config.toml
intermediate_size = 832
hidden_act = "swiglu"
rope_theta = 10000.0
qk_norm = true
init_std_down = 0.0
schedule = "wsd"
dataset = "wikipedia_en"
MLP neurons of a small language model. Each row is named by its layer, matrix (gate and up: input weights) and neuron, and shows model dimensions 48-143. Each number is 128 + 32 x the weight over its row's rms, rounded and kept within 0 to 255. A neuron's up and down rows have the sign that makes its largest values positive.
After each neuron's rows, "fires after" lists the tokens most often just before its 100 highest values on Wikipedia text that the model never trained on. A number after a token or word is its count.

L11.gate410 [154 109 176 122 126 148 170 155  83 103 108 162 134  95 122 132 149 116 115 106 155 118  26  67 131 111 130 102 184  57 128  67 104  99 163 136 124 154  93 118 140  96 122 171 114 128 165 159 146 207  61 142 145 147 101 154 131 145 188 126 106 121 184 113  99 135 135 167 188  95 114  74 114  94 142 126 122 175  73 172  75  87 127 127 133  97  70 122 149 153  45  96 175  77 114 129]
L11.up410 [221 114  89  70 126 141 133 106 111 139 157 160 115  86 114  78 106 176 134 145 146 106 144 199 193 139 151 127 128  88  91 160 165 167 127 114  92 125 117 125 212 156 151 163  77  75 158 117 104 120 191 127 115  86  99 119 124 118  74  96 104  60  57 101 152 140 105 124 153 119 147  83 153 146 158 108 144 101  71 114 139 106  76 108 120  86 113 105 160 102 124 120 138 153  92 146]
fires after: " the" 31, " The" 10, "The" 8, " mid" 4

L2.gate64 [163 115 151  63 136 125  98 108 151 111  91 100 122 142 147 141  59 161 153 128 203 105 129  79 132 122 101  73 113 130 147  90 154 162 132 108 147  99 127 113 150 117 130 131 136 122 145 162 133 180 168 171 160 111 152 131 143 108 124 135 117 111 178  99 141 130 147 129 126  95 132 151 135 142 151 174  82  84 125 124 192  90 193 156 113  47  89 122 121 105  89 134 129  88 148 157]
L2.up64 [199 111 157  86 124  95 111 146 141 143 155  83 164 134 119 146 117 163 109 168 152  50 156 102 132 102  97  34 127 151 103 154 141 144 116  98 123 110 166 159 144 124  83 158  90 171 125 131 129 145 154 132 152 131 127 126  85 129 139 111 153 135 191 113 120 161 165 117 102 110 125 138 105 182 207 120 103 113 159 154 162 141 135  94  86 122 105 125 160 134 145 127  71 134 138 138]
fires after: " the" 27, " South" 11, " The" 5, " (" 5, "-" 4, "os" 4

L3.gate122 [177 153  93 144 153 196 140 112 132 125  78 117 135 113 142 118 161 146 184 165 187 112  61 126 142 149 141 176 118  57  80 100  81 173 117  68 130 144 132  86 103 161 146 171 110 187  91 131 161  89 155 150 174 159 116 109 136 117  76  87 108  42 173 130 125 160 106 128 128 129  92 108 140 184 190 160  53 134 116 102 142 138 163 158 138 183 155 102  99 121  50  92 129  79  89 147]
L3.up122 [ 97 123 124 166 114 103 105  88 114 165 132 146 146 139 115 154 111 168 153 150 109 204 226 116  80 117  78 139  83 237  82 171 103 163 161  95  99 121 102 108 104 107 139 138 132 144 113 111  49 144 177  64 174 124 101 123 102 130  96 150 160 169 116  87 107 116 133 102 151 165 106  13 166 122 138 116 102 168 183 145  83  83 145 149  96 186  74 140 118 105 138 135 157 169 117 185]
fires after: " the" 29, " University" 19, " The" 6, " spe" 4

L3.gate545 [168 175 120 105 152 172 115 109 148 167  89 168 153 159  84 131  96 144  98 171  95 153 188 118 159  94 128 132 112 135 117 118 165 145 136  74 191 160 135 136 133  88 116 111 147 147 139  87 121 114  91 121 120 125 122 109 118 161  93 151  91 102  95 145 110  88 126 140 142  79 133 154 154 133  87 145 117  72 135 122 136  71 177 160 197 134  77 182 109 125  62 147  86 129 123 134]
L3.up545 [159 147 161 184 134  57 134 116 144 123 169 105 107 127 132 100  94 125 147 132 146 188 124 136 207  86 143 155 113 129 108 124 146 163  92 106 136  64 146 145 181 112 116 126 106 132 157 126  96 127 140  91 127 117 112 145 135 151 125  75 156  76 146  89  97 143 137 103 103 134 125 162 120 136 148  90  73 140 160  87 116 111 153 183 124 167  60  92 141  93 101 131 163  63 133  89]
fires after: "S" 26, " United" 26, " the" 16, "A" 4

L9.gate36 [132 128 181 138 117 116 165 184 118 168  47  86 101 112 242  85 173 109 120 110  92 150 129 137 180 103  99 109 157 161 157 116  85 157 146 150 110 106 154 162  66  88  64 134 136  69  96 126 119 126 143  73 144 160 114 196 135 129  90 137 135 208 148 139 102 148 172 208 206 134 158 128 216 127  91 110 144 103 111 145 104 194  96 134 158 205 159 141 168 141 164 132 137 108 140 107]
L9.up36 [ 99 129 139 122  89 167 103  78 169 126 107  87 166 148 124 145 100 137 179 108 142 126  77 166 156 185 128 134 179 150  62 129 148 144  71 165 142 119 135 132 169 147 104 128 176  90  77 155  91 128  44 120 133 165 161 190 138 103 146 125 190 117 147 138 166 104 130 105 144 168 168 126 119  49 113 138 101 128 106 167 102 152 130 132 124  67 167 138  89  73 113 135 133 136 198 160]
fires after: "\n\n" 25, " (" 21, "-" 12, "\n" 9, " \"" 7, "=" 5

L3.gate102 [111 207 127 119 164 165 101 129 132  94 105 153 166 116 151 133  90 144 109 176 124 156  94  86 149 125  42 143 130  95 121  83 123 167 106 158 141 123  48 120 117 108 124 187 126 143 168 121 167 120 142 150 161  87  77 125  85 166 145 119 126 132 160 148 148 164 150 102 107 100 150 111 129 181 140 115 142 173 152  78 145  69 141 167 146 134 177 134 132 156  86 131 144 126 159 186]
L3.up102 [186 130 173 145 106 104 104  99 173 163  99 139 108 153 114 122 128  98 100 173 148 146 167 141 133  68 106  87 176 126 103 202 117 183  91 142 137  76 188 114 131 131 160 164 171 172 177 149 139 107 184  92 145 105 145 142 130 173 150 147 177 136 225  96 134 170 179 129 173  65 173 112  48 129 189 109 131 127 146  78 149 161  85 135  92 154 112 161 180 152 104 145 123 151 156  99]
fires after: " the" 57, " The" 10, "The" 6

L9.gate75 [118 107 124 163 164  99 105  47 134 102 100 124 150 211 116 174  61  92 114 144  99 159 153 143 135 130 120 114 142 100 138 168 112  94 125 100 144 124 117 165 127  78 165 126 118 146 128  90 146 179 112 103 152 103 162 115 159 153 153 146 122 148 121 148 131  90 157 121 128 114 113 165  91 146 113 144 119 129 123 144 118  65 131 161 173 140 156 107 113 103 158 167 149 116 164 122]
L9.up75 [123 172 147 137 176  85 128 110 188  98 114 118 127 129 131 146 116 109 108 101 170 163 138  54 146 151  91 128 128  71 113 143 158 101 152 173 189  93  98  89 172  58 108 186 128 104 120  95 118 155 108 153 154 149 116 151 138 154 152 105 171 133 154 205 102 113 154 102  90 129  87 119  91 206  76 124 124 140 123 140 177 126 118 131 105 116 156 104 160  93 156 102 104 165 157 128]
fires after: " United" 34, " the" 23, "S" 18, "A" 4

L11.gate766 [154 158  98 121 109  90 185 165  88 159  96 160  77 108 130  91 141  51  92 155 103  57 116 125 118 160 143 111 137 143 177 128 148 112  89 164 137 107 129  40 134 126 110 120  43  94 132 179 161 125  60  62 159 133 126 110 142 133 102 158 146 128 132 165  90 110 143 162 108 147 126 117  93 164 141  89 181 103 112 153  75 120 112 145 135 149 171 165 146 170 109 161 162 145 163 117]
L11.up766 [119 119 110 126 128 128 175 129 169 125  99 169 153 106 101  70 138 125 131 119  81 120 127  92 118 108 136  61  97 118 164  86  34 110 157 135 137 187 101  74 174 102  93 134 157 103 100 132 109 130  94 161  91  98  89 153 161  95 154 112 166 140  94 128 103 129 113  87 127 135 154 139 143 109 178 126  86 149 170 143 137 106 114 127 144 115 130  61 106 137 175  54 186 151 138 147]
fires after: "\n" 42, "\n\n" 14, "|" 12, "1" 7, "," 4

L20.gate431 [ 53 184  64 128 107  99 149 149 106 113  82 140 128 115 102 164  92 137 113 130 117  99 157  83 123 125 145 115 112  98  81 139  91 175 148 100 179 104 154 123  59 120 150  88  69  93 188 108 126 142  80  94 136 178 134 160 124 117 157 127  90 117  75  99 111 120 102 114 123 156 119 117 172 131 157 156 101 106 126 138 107 145 159 135 130 148 187 148 174 159  86 128 118  88 138 202]
L20.up431 [113 149 123  87  95 115 148 161 129  89 130 114  86 153 124 153 155 108 145  70 119  99  65 171 128  84 121  76 166  87 133 126 115 155 152 188 144 183 110 192 116 173  98 159 112  76 136  88 148 108  99 121 108  92 124  65 141 111 104 130 164 151 177 121  39 116 135  51 156 187 177 133 128 163 116 141 168 173 156 115 103 139 151  43 143 145 115 105  56 145 121 126  60 125 102 137]
fires after: "\n\n" 22, "\n" 13, "-" 8, "=" 8, " \"" 7, " (" 6

L3.gate390 [126 132 146  62 129 110 120 119 133  84 151 125 107 154 133 149 185 147 106  77 122 141 147 160 102 106 124 164  91 144 102 149 140 167 165 120 124 120 139 144 107 163 110  87  68  61 110  92 175 168  93 103  47  76 119 119 117 161  96 102 135 170 143 145 134 161 131 111 161 168 116  99 131 117  95 151  73  95 128 109  70 133 138  34 192 114 183 138 144 112 181 123  84 101 108 147]
L3.up390 [165  71  91 151 165 110 116 129 123 150 110 105  99 130 113 119 106 109  71 132 151 127  95 152 133 120 174 133 147  95 118 142  90 147 161 104 146 146 145 165 124 159 143 145 125  98 157 198 120 147 120 119  83  85  82 105 145 113 163 147 229 127 156 173 161 140 160 135 120 110 141 132 170 145  93 165 168 134 154  80  92 104 181 146 175 105 163 151 153 156 124 127 100 195  99 170]
fires after: "W" 14, " f" 11, " i" 11, " U" 6, " I" 5, "E" 5

L20.gate424 [135 107 144  87 176  98 213  97  75 195 107 121 174 131 138 108 158 104 103 113 127 102 165 148 111 173 128 109  90 119 124 141 137 191 114 125 124 174 109 155 133 110 140 167 124 164 177 136  81 139 132 157 115 157 123 132  92 157 150 126 178  54 144 124 132 154 139  90 168 142 120 135 115 115 138 142 108 130 101 133 148 113 186 110  96 114 150 139 147 153 107  65  98 104 109 134]
L20.up424 [132 139 155 153 124 190 102  95 103 125 125 100  85 118 146 134 112 134 136 157 133 136  65  92 149 112 124 124  73 169  98 157  97 147 135 152 136 123  74  96  95  93 124 114 190 110 150  86  36  83 182 121 115 164 130 138 182 160 104 147 102 167 125 152  93 140 112  82 119  74 141 127 150 165 118  93 215 151 130 107 133 191 160 148 114 157 170  65 131 117 119  69 148 153 124 132]
fires after: " the" 29, " The" 16, "The" 6, "." 6

L2.gate385 [117  87  97 138 166 169  65 109  90 117 116 137 197 114 139 197 119 100 217 172 116 183 155 146 112 117  97 108 129  97 104 117 111 194  88 131 100  91 125 149 175  75 201 107 141 120 205 154 167 115 109 114 144 159 213 136 137 104 122  99 130 115 147 110 138 120 158 123 140  83 143  93 120 199  57 133 141 141 154  72 177  89 116 119 143  96 168 127  96  91  80  86 103 182 128 131]
L2.up385 [ 50 114 106 112 141 154 136 138 142 130 135 150 134 145 143 154  97 127 111 159 166 137  39  94 155 119 110 117 146 117 122 154 162 118  99 114 228 135 134 164 149 151 223 129 136 136 162 132 150 121 216 143 134 156 131 112 107 134 202 151  85 139 161  94 129 148 124 142 166 100 193  64  91 147 151 106 153 152 119 141 115 112 120 122 151 156 109 133  91 144 110 155 136 121  91  99]
fires after: " the" 27, "H" 11, "'" 5, " The" 5, " Her" 4, " unc" 4

L2.gate387 [176  94 160 166 186 103 101  87 121 142 127 195  90 122  86 128  44 119 182 114 114 129 124 117 104 128 167 158 189 149  93 126 154 163  71 104 103 113 160 167 181 102 137 134 173 114  88 105 138 121 104 144 112 120 168 112 195 150 107 160 120 128  86 155 133 115 135  43 111 130 129 109 146 117 177  91 102 162  49  87 159 170  94 163 129 123 101  95  98 107 103  87 149 143 130 106]
L2.up387 [163 176  69 143 141 160 159  96 142 113 136 193 179 163 171 132 103 141 165 158  86  74  99 128 146 146 146 125 133 108  56 121  84 118 144 139 184 145 122 162 131 124 108 148 150 125 122 117 113 147 118 148 194 121 137 143 150  49 115 110 117 140 109  71 161 178 104 174  96 157 162 145 128 125 168 103 118  77 103 111 145 106 134 158 119 114 150 148 117 135 120  73 152 158 125 171]
fires after: " the" 33, " The" 19, " po" 5, " Am" 4

L11.gate510 [162  98 110  82 133 131 193 117 161 124  88 184 147 133 102 117 117 126  65 150 164 109 146  97 165 195  90 104  83 174 151 115 160 160 129 135 112 131  70 146  97 111  65 155 174 176 137 140 101 100 189 168 154 229 131 148 115  94 119  80 106  77 126 101 102 179 149 137 166  97 124  70 139 133 194 196 166 157 137 174 159 106 159 205 146 133  97 166 111 123 116  66 112  84 100 178]
L11.up510 [106  95 169 133 135  91  94  97 100 119 176  56 131 151 149 157 113 157 124 112 158 178 167 157 158  90 126 136 194 122  93 210 134 112 149 105 127  89 175 189 137  99 158  87 118 139 109 172  96 105 144  80 154  72 105 143 151 164 105 172 140 161 149 127 102 112 169 156 107 102 158  97 187 143 100 170  89 140 116 131  79 151 131 135 162 130 144 122  76 132 136  74 158 162 166 136]
fires after: " the" 55

L2.gate217 [195 104 178 125 147 130  68  81  86 157 117 131 177 107 134 116 172 136 100 143 120 111  16  94 162  94 142 139 139 101 113 136 171 143  88 155 146  82 136 143 164 149 154 124 151 105 140 109 120  96  91 175 146 173 155 128 129 186 186 151 112 105 168 170 129 107 169 160  69 130 113 121 160 135 125 118 116 179 153 170 104  64 111 179 119  92 123  95 132 142 142  96 157 136 117 179]
L2.up217 [181  88  87 164 136 142 148  97 116 148 101 163 123 142 114 177 141 159  89 135 174 100 109  72 164 130 139  71 180 150 105 178 115 164 123 125 104 112 109 128 126 122 162 120 134 160 143 118 131  73 181 175 138 155 149  98 132 142 118 120 148  84 161  56 103 147 132 159  94  91  93 125 153 163 196 144  81  96  68 155 161  92 148 151 122 108 199 101 138 137 116  97 101 133  60 164]
fires after: " the" 17, " Qu" 11, "The" 8, " The" 6, " all" 5, " C" 5